Part of a small language model's weights.
Architecture: rotary positions, untied embeddings, capped logits.
MLP neurons of a small language model. Each row is named by its layer, matrix (up: input weights) and neuron, and shows model dimensions 234-297. Each number is 128 + 32 x the weight over its row's rms, rounded and kept within 0 to 255.
A block is one neuron, or neurons of one layer that tend to fire together. After each block is what it responds to, as a language model described it from the Wikipedia text at the highest values.

L2.up85 [100 114 153 137 148 126  75  71 146 142 100 130 147 149 122 138 109 167 123 156 134  48 143 107 148 104  89  98 117 141 102  87  68 147 105 137  76 178 110 108 158 138 157  90 107 160 110 175 143 118 103 125 159 142 100 122  87 113 115  62 144 124 108 149]
L2.up248 [188 125 106  95 185 115 125 134 133 109  66 180 120  96 105 182 160 169  93 145 193 124 129 135  96 124 134 132 144  63 163  89 127  92 131 157 182 151 126 135 172  83 113 104 107 159 152 153 172  91 203 145 107 133 126 124 166 158 144 119 154 149 130  79]
L2.up272 [154  58 112  97 100 104 182 117 129 130 163 123 158 110 113  85 106 160 123 127 140 127 187  91 101  97 100  64 133 143 101  51 108 141 183 164 164 135 114 128 128 138 112 126 150 124 183 117 150  80 151  82 110 136  53 128  92 161 161 145 101 147 154 156]
L2.up361 [203 122 129 184 170 125 127  74 151 145 113 130 137  99 100 166  76 151 200 156  90 136 118 130  98 157  64 105 126 172 135 100 113 105 155 154 110 174 153 192 203 148 101 114 155  83 119  98 158 168 155  96 144 120 110 101 172 153 141 149 101 201 101 101]
L2.up396 [126 152 102  88 151 148 185 149 110 150 100 167 109 179  81 123 129 200 123 159  97 133 122 127 151 179 106 105 149 135 140 111 116 111  76 111 117 108  87 210  95 138 119 117 114 142 150 109 165 173 116 113 125 120 155 138 119  71 178 104 171 107  95 149]
L2.up534 [107 105 150 142 137  88 178 137 116 147 170 179 166 125  90 138 168 175 129 167  86 129 140 116 131 140  76 105 105 114 139 103 147 156 116 146 111 140 137 131 184 133  90 135 188 101 172 144 181 107 151 102 146 137  96 113 124 141 148 123 194 140  91  89]
L2.up841 [121 137 119 148 127  73 103 133 158 107 186 141 154 158 115 128 156  96 148 115 143 104  99 169  73 163 143  94  97 111 134 100 117  73 146 167  75 158  61 163 185 102 127 117  82  43 173 104 158  85 189 119 155 155 124 167 199 147 173 140  85 127 148 139]
L2.up993 [144 126 114 163 130 164 137 154 159 116 176 158  91  94 155 140 138 102 118 197 148 125 131 138 185 163 100  61 125  63 117  94 193 143 163 119 141 166 115 187  93 173  75 150 123 117  98  88 189  99 201  95 128 157  87 122 144  66  91 109 196  85  94 175]
Description: Short second word pieces, often vowel-led, that follow a capitalized two-letter opening piece in names and foreign words, such as La-uri-e, Su-iss-e, Na-hu-a.

L11.up626 [158 189  96 130  57 150 154 120 118 126 128  39 108 129  81 128 101  99 198 122  90 109  74  70  85 134  84 131  88  94 112  47  77 105 106  95 138 168 127 165 220 166 137 171 170 157 116 109 125  88 119  86 196 145 106 104 124 114  83 123 207 172  92 113]
Description: Later pieces completing split given names in lists, tables and biographies (Lise-Mar-ie, Do-ug, Dor-een), plus the first dash of table separator rows and months after "on".

L2.up25 [134 139 125 104 225 135 168 142 121 128 107 129 158 139 166  73  32 134 156 134 116  91 173 123 174 138 106 127 136 116 241 103 116 165 150 132 147  62 119 139 134 192 130 119 110 137  93 129 157 108 103  97 157  90 136 110 116  98 120 190 168 117 167 175]
L2.up50 [162 182  97 172 128 104 161 157 165 141 130 153 151 136 145 194  80 154 187 118  68 169 112 103  94 125  94 100 117 132 134 113 155 127  77 108 130 113 122 108 134 168 115 122 110 187 127  73 148 110 167  83  81  54 116 127 130 109 204 142 201 138 124 125]
L2.up68 [121 168  94 180 116 130 202 128 105 133 143 150 158 124 121 136  48 131 123 141 109 114 136 112  94 156  92 131 161 122 135 128 142 116 168 146 126  80 150 145 113 171 142  99 100 128 122  59 108 136 112  90 133  79 130  51 136 130 186 119 114 134  84 165]
L2.up587 [124 200 165 146 123 121 139 154 108 147 154 119 135 146 121 129 118 179 124 130 142 117 117 151 101 151 106 128 136 115 150  49  93 125  99 113  64 114 171 149 163 148 105  99  33 143  85 100 133 177 151  46 127 144 111  84 115 107 143 148 128 189  93 144]
L2.up702 [161 116 148  71 129 132 179 149 142 134 154 136 144 215 179 151  63 113  52 153 138 159  85 134 142 177 182 124 121 153 149 125  67 144 102 115 142 120 134  76 117 129 135 107  57 127  78 102 152 152 110 119 157 104 196  93 101 139 162 113 153 132 170  69]
L2.up723 [152 104 119 102  94 109 152 138 110 109 195 139 168  56  92 195 189 105 228 151 119 133 124 113  97 186 166 131 145 179  96  97 132 110 124 117 128 112 129 117 137 152 149 124 110 136  88 145 136 151 167  62 142 103 170  90 105 108 155 148 164 133 108 141]
L2.up979 [135 141 118 164 103  94 184 133 132 144 147 160 130  52 109 144 162 207 181 152  71 120  99  88 121 195 126 117 129 145 178 136 107 131  82 109 115 156 121 127 192 179 137 113 167 180  82 141 125 148 122 137 156 140  89  54 117 123 129 103 104 135  78 139]
L2.up1006 [151 165 115 174 131 142 127 135 141 120 105 114  84 125 139 215  73  93  97 108  92 121 140 115  59 135 106 115 126 117 146 153 181 142 150 110 181  41 162 138  95 217 137 109  98 148 132  89 106 130 130 126 129 102 134 144  98 145 107 115 183 152 107  99]
Description: The word to in "From 1955 to 1967" date ranges, plus dashes, and mid-word pieces of long names or words (Carava-gg-io, Halica-r-nassus).

L3.up36 [ 96 161  93 131 202 121 200 133 114  87 164 119  66 167 127  99 125 156 158 182 118 119 115 125  40 138  77 136 145 136 137  61 116 101 111 126 113 175 167 173 174  85 159 142 132 127 233 159 137  98  74  97  96 116 120 130 127 171  87 141 110  94  70 178]
L3.up639 [ 92 101 150 171 138 178 137 156 109 135 134 151 119 127 140 105  86 120 115 155  70 110 141 178  75 155 172 118 158  84 129 110 107  97 123 148 128 103 169 158 187 108  98 124 154 130 136 134 126 101 103  97 168 140 134  84 152 183 101 149 148  97 149  79]
L3.up727 [151 155 169 129 148 116 126 101 124 134 105  99 114 161  65  94 154  89  57 126 154 135 178 163 106 163 128 103 130 122 173  97 116  85 127 156 171  72 169 146 173 148 153 137  70 142 136 135 138  89 135 105  83 109 117 105 113 143  59 120 125  83  86 129]
L3.up738 [207 145 171  90 208 150 100 151  75 187 119 107  96 148  82 116 118 153 133 103  67 102 119 185 147 162 151 125 165 188 122  81 124  43 140 184 137 159 131 194 155 141 131  95 142  94 130 184 145 136 108 131 111 102 105 109  95 133 114 112 158 110  69 104]
L3.up804 [134 149 134 119 171  92 123  74 141 154 127 170  96 118 138 150 140 191 131 203 134 163 127 118 147 166 165 124 141 197  99  69  90  90 100 113 136 104 134 156 150 109 168 150 143 121 135 107 158  91 136 176 140 135 154 120 124 158 141 151  81  99 176 170]
L3.up893 [109 133 111 129 107 107 120 148 138 106 161 125  57 178 107  48 136 144 153 158 152 153  82 110 101 191 146 114 143 183 131 120 135 133 100 162 148 179 110 202 106 136 177 141 123 105 177 109 165 177 141 125  62 132 129 114  61 183  55 119 172  80 107 170]
L3.up959 [150 149 112 145 192 120  74 131 101 124 154 147  70 179  93  86 122 132  84  98 113 109 102  91 126 164 151 128  97 148 148 127 207 134 169  76 153  94 190 184 146 163 173  93 133 157 148 113 141 117 146  42  91 113 157  74 117  71 129  91  80 112 126 197]
L3.up997 [161  90 115  88 154 127 169 159  88 112 153 178 123 125 112 108 157 123 108 139 115 193 167 130 135 116 173 139 109 169 158 108  70  78 141 136 133  78 126 140 168 105 141 179 134 204 151 155 150 158 156 126 119 124 154 140 145 104  64 128 145 120 124 123]
Description: Mainly "of" right after job or membership titles (Chairman of, Director of, member of); weaker on digits after "(" and mid-name word pieces.

L3.up35 [ 84  89 131 107 104  96 116 151 135 132 178 127  99 107 166  89 121 159 111 148  43 168  92 166 114  89 117  86 145 103 200  78 169 116  91 128 149 121  89 144 228 132 154 222 123 112 100 141 127 167 139 135 142 112 110  59 153 121 116 202 151 130 194 136]
L3.up94 [174 105 124 141 148 106 145 125 152 166 125  95 106 120 112  93 124 168 101 115  74 131 148 125 145 133 126 164 121 132 139 139  85 115 115 120 116  87 127 110 159 133  75 124 121 115 133 133 114 152 167  67 121 100 159 144 117  83 141 113 123 168 144  91]
L3.up96 [127 161 176 116 102 101 126 159 112 152 149 124 113 156 169  82 150 185 133 147 107 105 108 146 119 146 148 142 110 167 199  98 119 150 139 123 111 129 101 141 205 123 137 166 140  86 115 202 117  74 101 115 162 114  92  70 140 151 102 161  91 115 102 136]
L3.up472 [172  88 106  86 140 146  81 158 120 148 184 118 105 203 126  86 158 144 152 153 101  91  76 153 158 148 149  61 121 116 146 104 128 131 145 100 103 145  78 106 125 160 192 126 138 139 143 130 164  97 151 101  99  91 153 157 137 123 120 130 157  92 139 143]
L3.up696 [127  83 121 123 124 155 139  89 148 127 175 150 118 179 135 164 106 101 182 135 110  69  91 152 124 151 139 124 129 122 159  74 163 154 135 124 151 121 124 129 151 165  96  93 124  69  82 142 135 170 118  61 117 170  76  81  98 147 148 169 111 145  74 173]
L3.up697 [122  61 106 133 152 141 185 116 156 126 196 126  91 125 131 106  82 182 168 119  91  75 125 108 134  70 109  97 135 158 136 101 151 147  53 140  76 151 189 157 145 144 169 131 130 106 122  89 157 144 124 110 149 165 122 102  86 120 100 159 102  91 108 134]
L3.up701 [129 137  81 100 127 114 115 195 169 129 102 153 174 139 153 157 126 172 142 158  96 124  96 133 192 175 152  76 142 179 216 109  89 143 113 159 168 130 190  84 190 134 121 134 156 137 187 171 150 126 151 142 142 152 128  81 144 143 123 161  85 128  99 129]
L3.up820 [187  94 102 119 139  99  99 151 126 140 108 165 169 101 149 138  93 147  85 105  82  63 115 157 129 126 117 128 142 119 127  64  77 128 138 148 106 152  93 161 133 121 173 150 121 121 171 159 165  99  99  57 126  78 150  83 159 211  72 134 115 189  89 144]
Description: The first closing equals sign after a wiki section heading title, as in ==Personal life==, ===Critical response===, == Cast ==.

L3.up75 [108 139 150 134 108 175 143  72 156  94 122 156  76 130 127 107 141 210 130  88 120 154 123  93 137 126 146 117 116 124 169  94 110 154 177 149 179 107 118 122 132 126 138 119  97 105 122 114 111  96 131  90 146 100 105  76 117 157 129 103 113 116 128 139]
L3.up116 [121 190  98 148 137 198 146 147 129 118 186  61 102 174 152 141 102 132 118 170  76 147 161 103 103 166  83 139 142 123 140 144 161 150 146  60 143 110  83  89 109 151 123 131  53 150 109 132 118 141 115  62  82 115 172 104 145 120  79 165 110 138  70  88]
L3.up149 [174 218  86 162 181  87 148 141  62  74 150 141  97 157 159 135 128 149 156 105 147  96 133 146 131 107 175  98 107 114 145  56  74 146 116  81  72  98 138  82 100 155 130 108 148 115 146 108 116 151  76 135 103 154 153 118  94 126 108 124 152 171 140 200]
L3.up435 [137 150 155 140 165 138 116 133 148  60 147 117 120  76 141 156 142 170  73 125  96  61 127 136 164 104 148 169 135 128 139  96 177 160 145 150 156  76 103 150 128 120 152 130 117 150 145 126 158 146 124 128 108 137  88 118 129 150 160 105  98  76  84 119]
L3.up688 [128 138 116 128 186 158 130 104 139 134 129 164 106 101 118 114 171  97 145  90 130 183  86 139  93 128  52 168 125 126 142 152 129  59 113  93 136 137 120 120 121 109 109 199 100 147 107 170 122 155 126 162 192 158 181 113  94 148 147  93 142 186 113 135]
L3.up729 [161 127 151 154  84 199 172 147 167 174 144 149 135 114 189 196  79 171 142 141  91  81 120 145 134 161 132 154 107  66 162 121 155 153 200 106 152 190 160 147 204  88 128 149  87 134 143 158 130 146 157 160 135 111 157 132 116 132 101 156 141 139  98 118]
L3.up874 [184  55 149 175 114 118  97 153  55 111  96 155 117 113  92 148 110  78 110  80  99  74  76 144 187 133 151 123 146 109 117  97 131 147  79 102 136 162 129 108 147 100 144 119 124 177 122 171 213 130 162  92 128 113 104 121 154 114 127  65 193 122  75 109]
L3.up992 [ 29 139  91 132 197 146 140 162 106 152 123  92  91 145 188 147  81 139 155 109 158  99 150 164 119 133 161 115 159 142 125 117 159 139 159  76 155 169 195 103 154 163 102 192 149 169  91 158 180 115 183  97 191 162 123 113 136 154 105  93 104 182 105 196]
Description: Short word pieces that complete a word split across tokens, often the final letter or suffix, as in grow-n, read-y, snow-y, Rand-y, Griff-in, cock-p-it; also second equals sign in headings.

L11.up183 [153 128 138 115 142 106 134 179 112 133 169  99 130 151 123 123 116 144 115 102 101 110 116 101 180 133 120 160  88  86  79  95 108 167  77 177 110 169 169 139 159  43 184 196 107 124 151 111 157 121  91 153 112 146 147  97 124 127 108 174 110 115  93 156]
Description: Prepositions, commas, semicolons and table pipes placed just before a proper name or title, as in "Mayor of", "Jack Raine as", score columns.

L2.up114 [148 134 100 122 108 101 107 101  96  84 137 159 156 204  98  92 118 152 112  56 135 174 112 115 165 135 112 159  98 106  99 126 117  94 144 137 135 149 134 132 170 150 113  92  85 145 148 168 164 128 139 194 145 163 173 134 121 180 118 113 110 106 103  72]
L2.up253 [153  90  59 111 108 148 118 127 124 172 118  92 109 121 138 163 176 117 108 108 149  82 169 171 167 148 131 171 123 127 142 140 161 125 156 134 148 168 138  48 154 142 128  87 107 193 108 197 152 139 130 195 118 111 126  95 147 152 131  81 148 147  55 138]
L2.up560 [145 138 199 158 147 116 121 149 189 163 199 164 118 131  75 224  80 134 123 145 108 101 134  97 138 188  83 110 129  78 125 154 100 180 115 119 108 100  99 149 150  75  65  74 138 103 156 134 171  71 128 143 146 143 158 100 133 103 141  70 153 119 100 104]
L2.up599 [197 111 110 112 149 113 173 129 149  63 129 123 133 170  43  76 112 141 122 113 150  91 145 126  67 209 139 112 162 145 157 110 157 104 123  93 117 143 117 116 148 153 110 113 177 131 170 139 159 122 150 106 120 117 142  82  85 146 154 149 129 122 136 134]
L2.up660 [105 142 153 161 137  86 135 158 121  70 135 136 128 153 147 125 118 116 147 110 104  69 118 139 132 167  91 149 119 137 134 122 106 120  93 159 120 111  89 177 119 166 140 155 128 142 146 157 118 131  72 128 124 128 145 113  56 105 131  70 165 130 115 177]
L2.up789 [154 133 158 114 140 166 162 101 114  92 179 161 149 128 137 103 181 132 151 104 111  60 196 131 143 130 122 135  88 139 121 101 108 152 165 147 167 120  79 175 166 128 179 133  71 113 158 152 118  82 139 171 143 102 158 121 132 132 157 116 173 125  82 147]
L2.up870 [147 129 146 130 114 165 144 164  71 121 137 142 131 118  93  75 145 154  87 147 133 169 161 142 111 151 156 142 132 159 160 132 140 134 117 117 131 131  99 101 153 129  71 103 131 149 160 165 158 141 132 168 129 152 187 126 143 123  91 112 117  99 110 157]
L2.up872 [154 176 155 138 115 160 118 158  91 172 169 176 187 147 157  59 148 158 130 112 146 150 164 210 142 121 165 104 136 104 157 146 107 159 140 152 136 122 145 106 157 118  87 156 107 125 186 170 138 110 132 183  29 101  98 153 135 190 113  57 116  84 125 119]
Description: The word of right after office titles like President, Secretary, chairman, general manager, commander, naming the organization led; weaker on scattered name-word fragments.

L2.up12 [134 214 153 128 154 106  57 135 188 156 103 176 120 168 126 144 119 145 167 122 129 115 144 111 100  95  95 147 131 109 128 127 150  58 116  75  72 114 130  97 151 131 104 148 116 119 134 131 135 167 156 127  92 164 125 122 143 102 140 130  88 172 103 107]
L2.up291 [131 140 141 131 152 130  90 116 110 126 213 182 119 136 139  89 142 121 143 116 109 110 132 133 161 150 162 116 140  84 110 151 149  80 100 166 129 111  62 100 102 146 113 203 139 121 117 172 171 135 191  97 124 118 146 143 128  71 125 105 178 129 118  81]
L2.up474 [103 162  83 116  93  71 109 147  86 139 150 125  81 157 139 123 105 155 126 116 148  97 158  87 123 194 174 117  98 113 126  87 126 153 143 138 104  85 105  97 186 147 146 121 193 143 175  80 126 150 153 105 114  78 163  97 111 164  87 145 142 150 112 161]
L2.up663 [ 92 102 145 123 141 160 150  95  87 160 135 132 134  87 107  74 160 129 165 117 122  93 154 164 104 125  80 133  96  71 153  94 136 156 143 189 141 116  98 124 165 128 150 157 136 130 128 228 166 142 169 133  62 145 125 121 109 123 143 186  96  80 158 133]
L2.up774 [163 221 122 129  54 162 123 140 152 117 126 153 140  94 203  89 154 186 151 121 111  67 164 155 146 135 124 109 126 137 186 117 178 141 136  86 102 150 139  62 145 142 139 162 188 137 176 162 157 109 157 124  87 120 157 145 124 138  84 150 126 129 113 120]
L2.up905 [124 126 111 178 129 165  97 110 166 146 129 159 162 150 109  79 153 132 138 109 146 100 102 215 184 203 179  66 109  80 152  75 163 168 111 123 141 125 114  37 131 104  41 170  55 139 136 160 180  62 154 132  50  97 131 130 126  65 154 127 101 131  44 135]
L2.up914 [191 140 103 154 161 155 127 105 146 161 149 126 105 119 185 133 107 184 123  98 109 103 166 134 229 136 119 158 121 129 162 146 159 159 176 133 111  67  84 152 175  91 142 165 102 174  95 152 143 119 116 139  58 131 120  74 191  79 120 191 172 159 125 113]
L2.up975 [176 183 184 125 153 146 106 104  95 142 156 156  79 163 151  98 150 154 120 119 113  94 130 113 112 198 131 102 101 164 132 110 115 186  71 132 135  72 116  67 111 108 149 228 122 111 174 184 126 171 102 113 141  80 116 108 141 151 154 129 140 117 113 114]
Description: Closing = signs of wiki section headings (===Musicians===, ==Recognition==) and hyphens inside compounds or double surnames (law-enforcement, Sales-Nunes, play-off), plus some word-piece endings (ABBAesque, headlined).

L2.up208 [126 211  89  63 121 158  87 145 114 111 141 148 128 140 204  97 133 130 139 134 130 121  85 182 151  86 125 129 124 114 201  94 129 181 117  86 161 135 117  95 130  73 161 153  89 131  86 150 155 153 179 137 134 113 155 113  76 124 116 102 154 127 130 183]
L2.up262 [161  99 132 127 124 174 197 167 124 110 184 153 152  68 134 119 132 149 109 154 123 170 147  85 153 146 125  93 123 127 182 120  94 223  98 120 122  76 137  81 159 124 132 170 134 126 131 129 136 162 169 120 119 157 136 103 112 148  71 110 123 106 136 134]
L2.up267 [134  96 155 112 122  93 132  61 162 142 127  92 110 126 185 120 105 126 173 178 127 132 151 132 116 146 184 161 112 178 164 117 143 162  79 161 118  89 146 118 133  88 122 175 160  83 138 183 151 119 167 142 100 140  96  63 116 137  96 142 172 108 120 110]
L2.up309 [176 144 192 129  89 116 105  69 176 179 149 115 142 124 173 157 138 177 141 140 118 126 200 130 135 154 150  47  97 118 173  81 170 207 125 122 141 130 152  85 136 128 121 113 171 152 167 125 174 155 150 165 106 172  82 166 130 145 125 151 144 119 107  98]
L2.up332 [116  83 164  64  99  84 127 102  63 169 163 162 139 135 156 189 124 135 141 129 196 140 150 213 122 158 112 162  85  68 138 124 141 152 165 113 153 112  96  83 145 147  95 131 151 108 137 166 119 120  84 134  91 124 142 122  45 188 109 113  97  94 136 161]
L2.up565 [105 111 120 181 146 191 179 205 134  36 149 104 155 146 118 165 150  99 159 125 111 161 150 121 186 113 146 122  95 113 194  70 104 162 140 148  81 142 112 142 158 136 110 127 170  82 133 124 149 171 121 134 150 158 139  59  54 139 154  90 117 126 101 168]
L2.up688 [116  74 134 170  91 140 166 165 134 110 149 152 135  77 166  83 116 201 186  83 125 154 106 117 126 173  67 149 111 128 145 135  78 166 136  88 139 107 109  70 120 210 144 117 119 128 159  92 150  92 182 148 150 148 115  72 146 116 122 128  92  95 118 174]
L2.up956 [132 154 142 164 162 105 171 160 135 112 120 116 124 113 132 137  45 147 171 128 103 141 128 178 119 125  84 153  83 104 152 122  88 177 102 145 145  85 158 158 163 151 170  82 118 133 137 159 105 135 125 142 154 159 149 154 115  98 120 151 107 125 120 121]
Description: Mainly "of" right after abstract or relational nouns (intersection of, illusion of, mixture of, use of); also word-final pieces completing words (compose-r, doxycycl-ine, argume-nt).

L11.up808 [105 151 117 169  69 183 125  74 161 166 142 137  71  96 109 157 175 193 108  88  92 123 107 116  64 123 143 133 151 116 146 106 139 130 100 195 128 105 154 111 167 127 129 168 129 110 153 130 135  74 152 147 142 174 116 193 140 139 120 149 141 136 106  89]
Description: Closing = signs after Wikipedia section heading titles (==Career==); also venue nouns and word-completing pieces in narrative, e.g. nightclub, store, Club.

L3.up167 [135 156 133 179  81 202 173  92 115 135 103 117 140  85  73 166 140 111 153 164 101 165 136 178 122 132 140  87 125  93 133 131 144  79 133  84 149  74 143 155 145 110 133 112 107 133 160 176 155 142 193 120 109 124 162 106 185 142 123 125 125 165  99 116]
L3.up580 [104  87 157 111 159 187 137 150 161 118 158 181 178 178 158 111 172 110  79 141 155 117 140 104 118 143 136  35 137 148 150 122  80 144 122 166  84 193 140  65 136 129 116 137 109  93 155 128 195 126 119 138 131  98 124 170 113 106  94 125 134  85  98 162]
L3.up632 [168 112 178 111 147  47 203 168  99 179 114 142 138 117 149 125 114 146 131 178  71  85 110 168 129 154 111 108 136 174 164 101 148 137 124  86  79 125 143 176 164 180 130 101 101 128 147 151 179 194 133 124 103  84 150  59 135 170  68 151 118 168 154 161]
L3.up684 [162  95 128 125 137  96 161  86 141 187 160 105 152 141 114 109 131 124 111 102 121 104 165 100 177 212 133  62 161 178 137  51 113 139  97 151  81  68 178 136 141 186 152  83 114 157 105  74 168 123 180  97 161 133 137 203 166 199 140  93 186 158 112 195]
L3.up882 [ 48 108  94 145 143 153 167 142 136 174 136  89 130 149 102  87 120 124  74 108 117 180  87 171 163 126 105  72 156 119 141  76  76 190 156  92 136  93 132 133 166 129 112 118 158 157 131 143 136 121 139 185 118 107  66 174 128 116 107 112 176  98 129 150]
L3.up936 [162 169 114 137 175 171 127 181 118  96 124  79 177 112 111 114 180 188  89 174  45 144 147  98 143 176  82 114 142 128 116  86 104 130 154 157 118 122 125 167 193 110 125 116 160 125 163 156 137 178 147 166  92  85 175 134 138 144  99 125 114 113 101 190]
L3.up967 [143 151 115 182 115  86 189 147 160 161 105  93 141 144 139 151  79 166 159 130 118  97 131 102 134 201 157 110 137 126 105  96 111 149 141 130 139 135 113 193 176 112 124  68  87 117 111 155 168 134 161 117  97 133 127 163 156 150 102 106 136 203 157 137]
L3.up1001 [186  37 131 118 123 166 150  70 128 156  85 148 137  71 113 164 161 136 169 133  95 151  97 162 172  94 144  90 138 147 120  61 185  67 164 105  99 181  91 138  93 169 160 146 119 129  87 158 157 114  59 178 175  69 120 138 126 136 184 132 152 185  83 106]
Description: Short subword pieces that continue a word split after its first one or two letters, often in names or foreign words: Le-s, Fra-ue-n, O-ue-d, Su-z-uka.

L11.up8 [139  89 121 136 127 131 131 124 181 139 135 155 158 181 106 154 131 173 132 145 142  57 163  94 141 119 108 172 127 138 139  71 158 119 170  84 131 105 114 164 156 113 125 146 155 125 112 128 179 149 132 152 184 142  99 106 162  89 139 133 120  88  51 156]
Description: Final pieces of adjectives or modifiers sitting just before their head noun, mostly in chemistry, anatomy or physical description: lo|ne pairs, bul|ky substituents, abdom|inal cavity.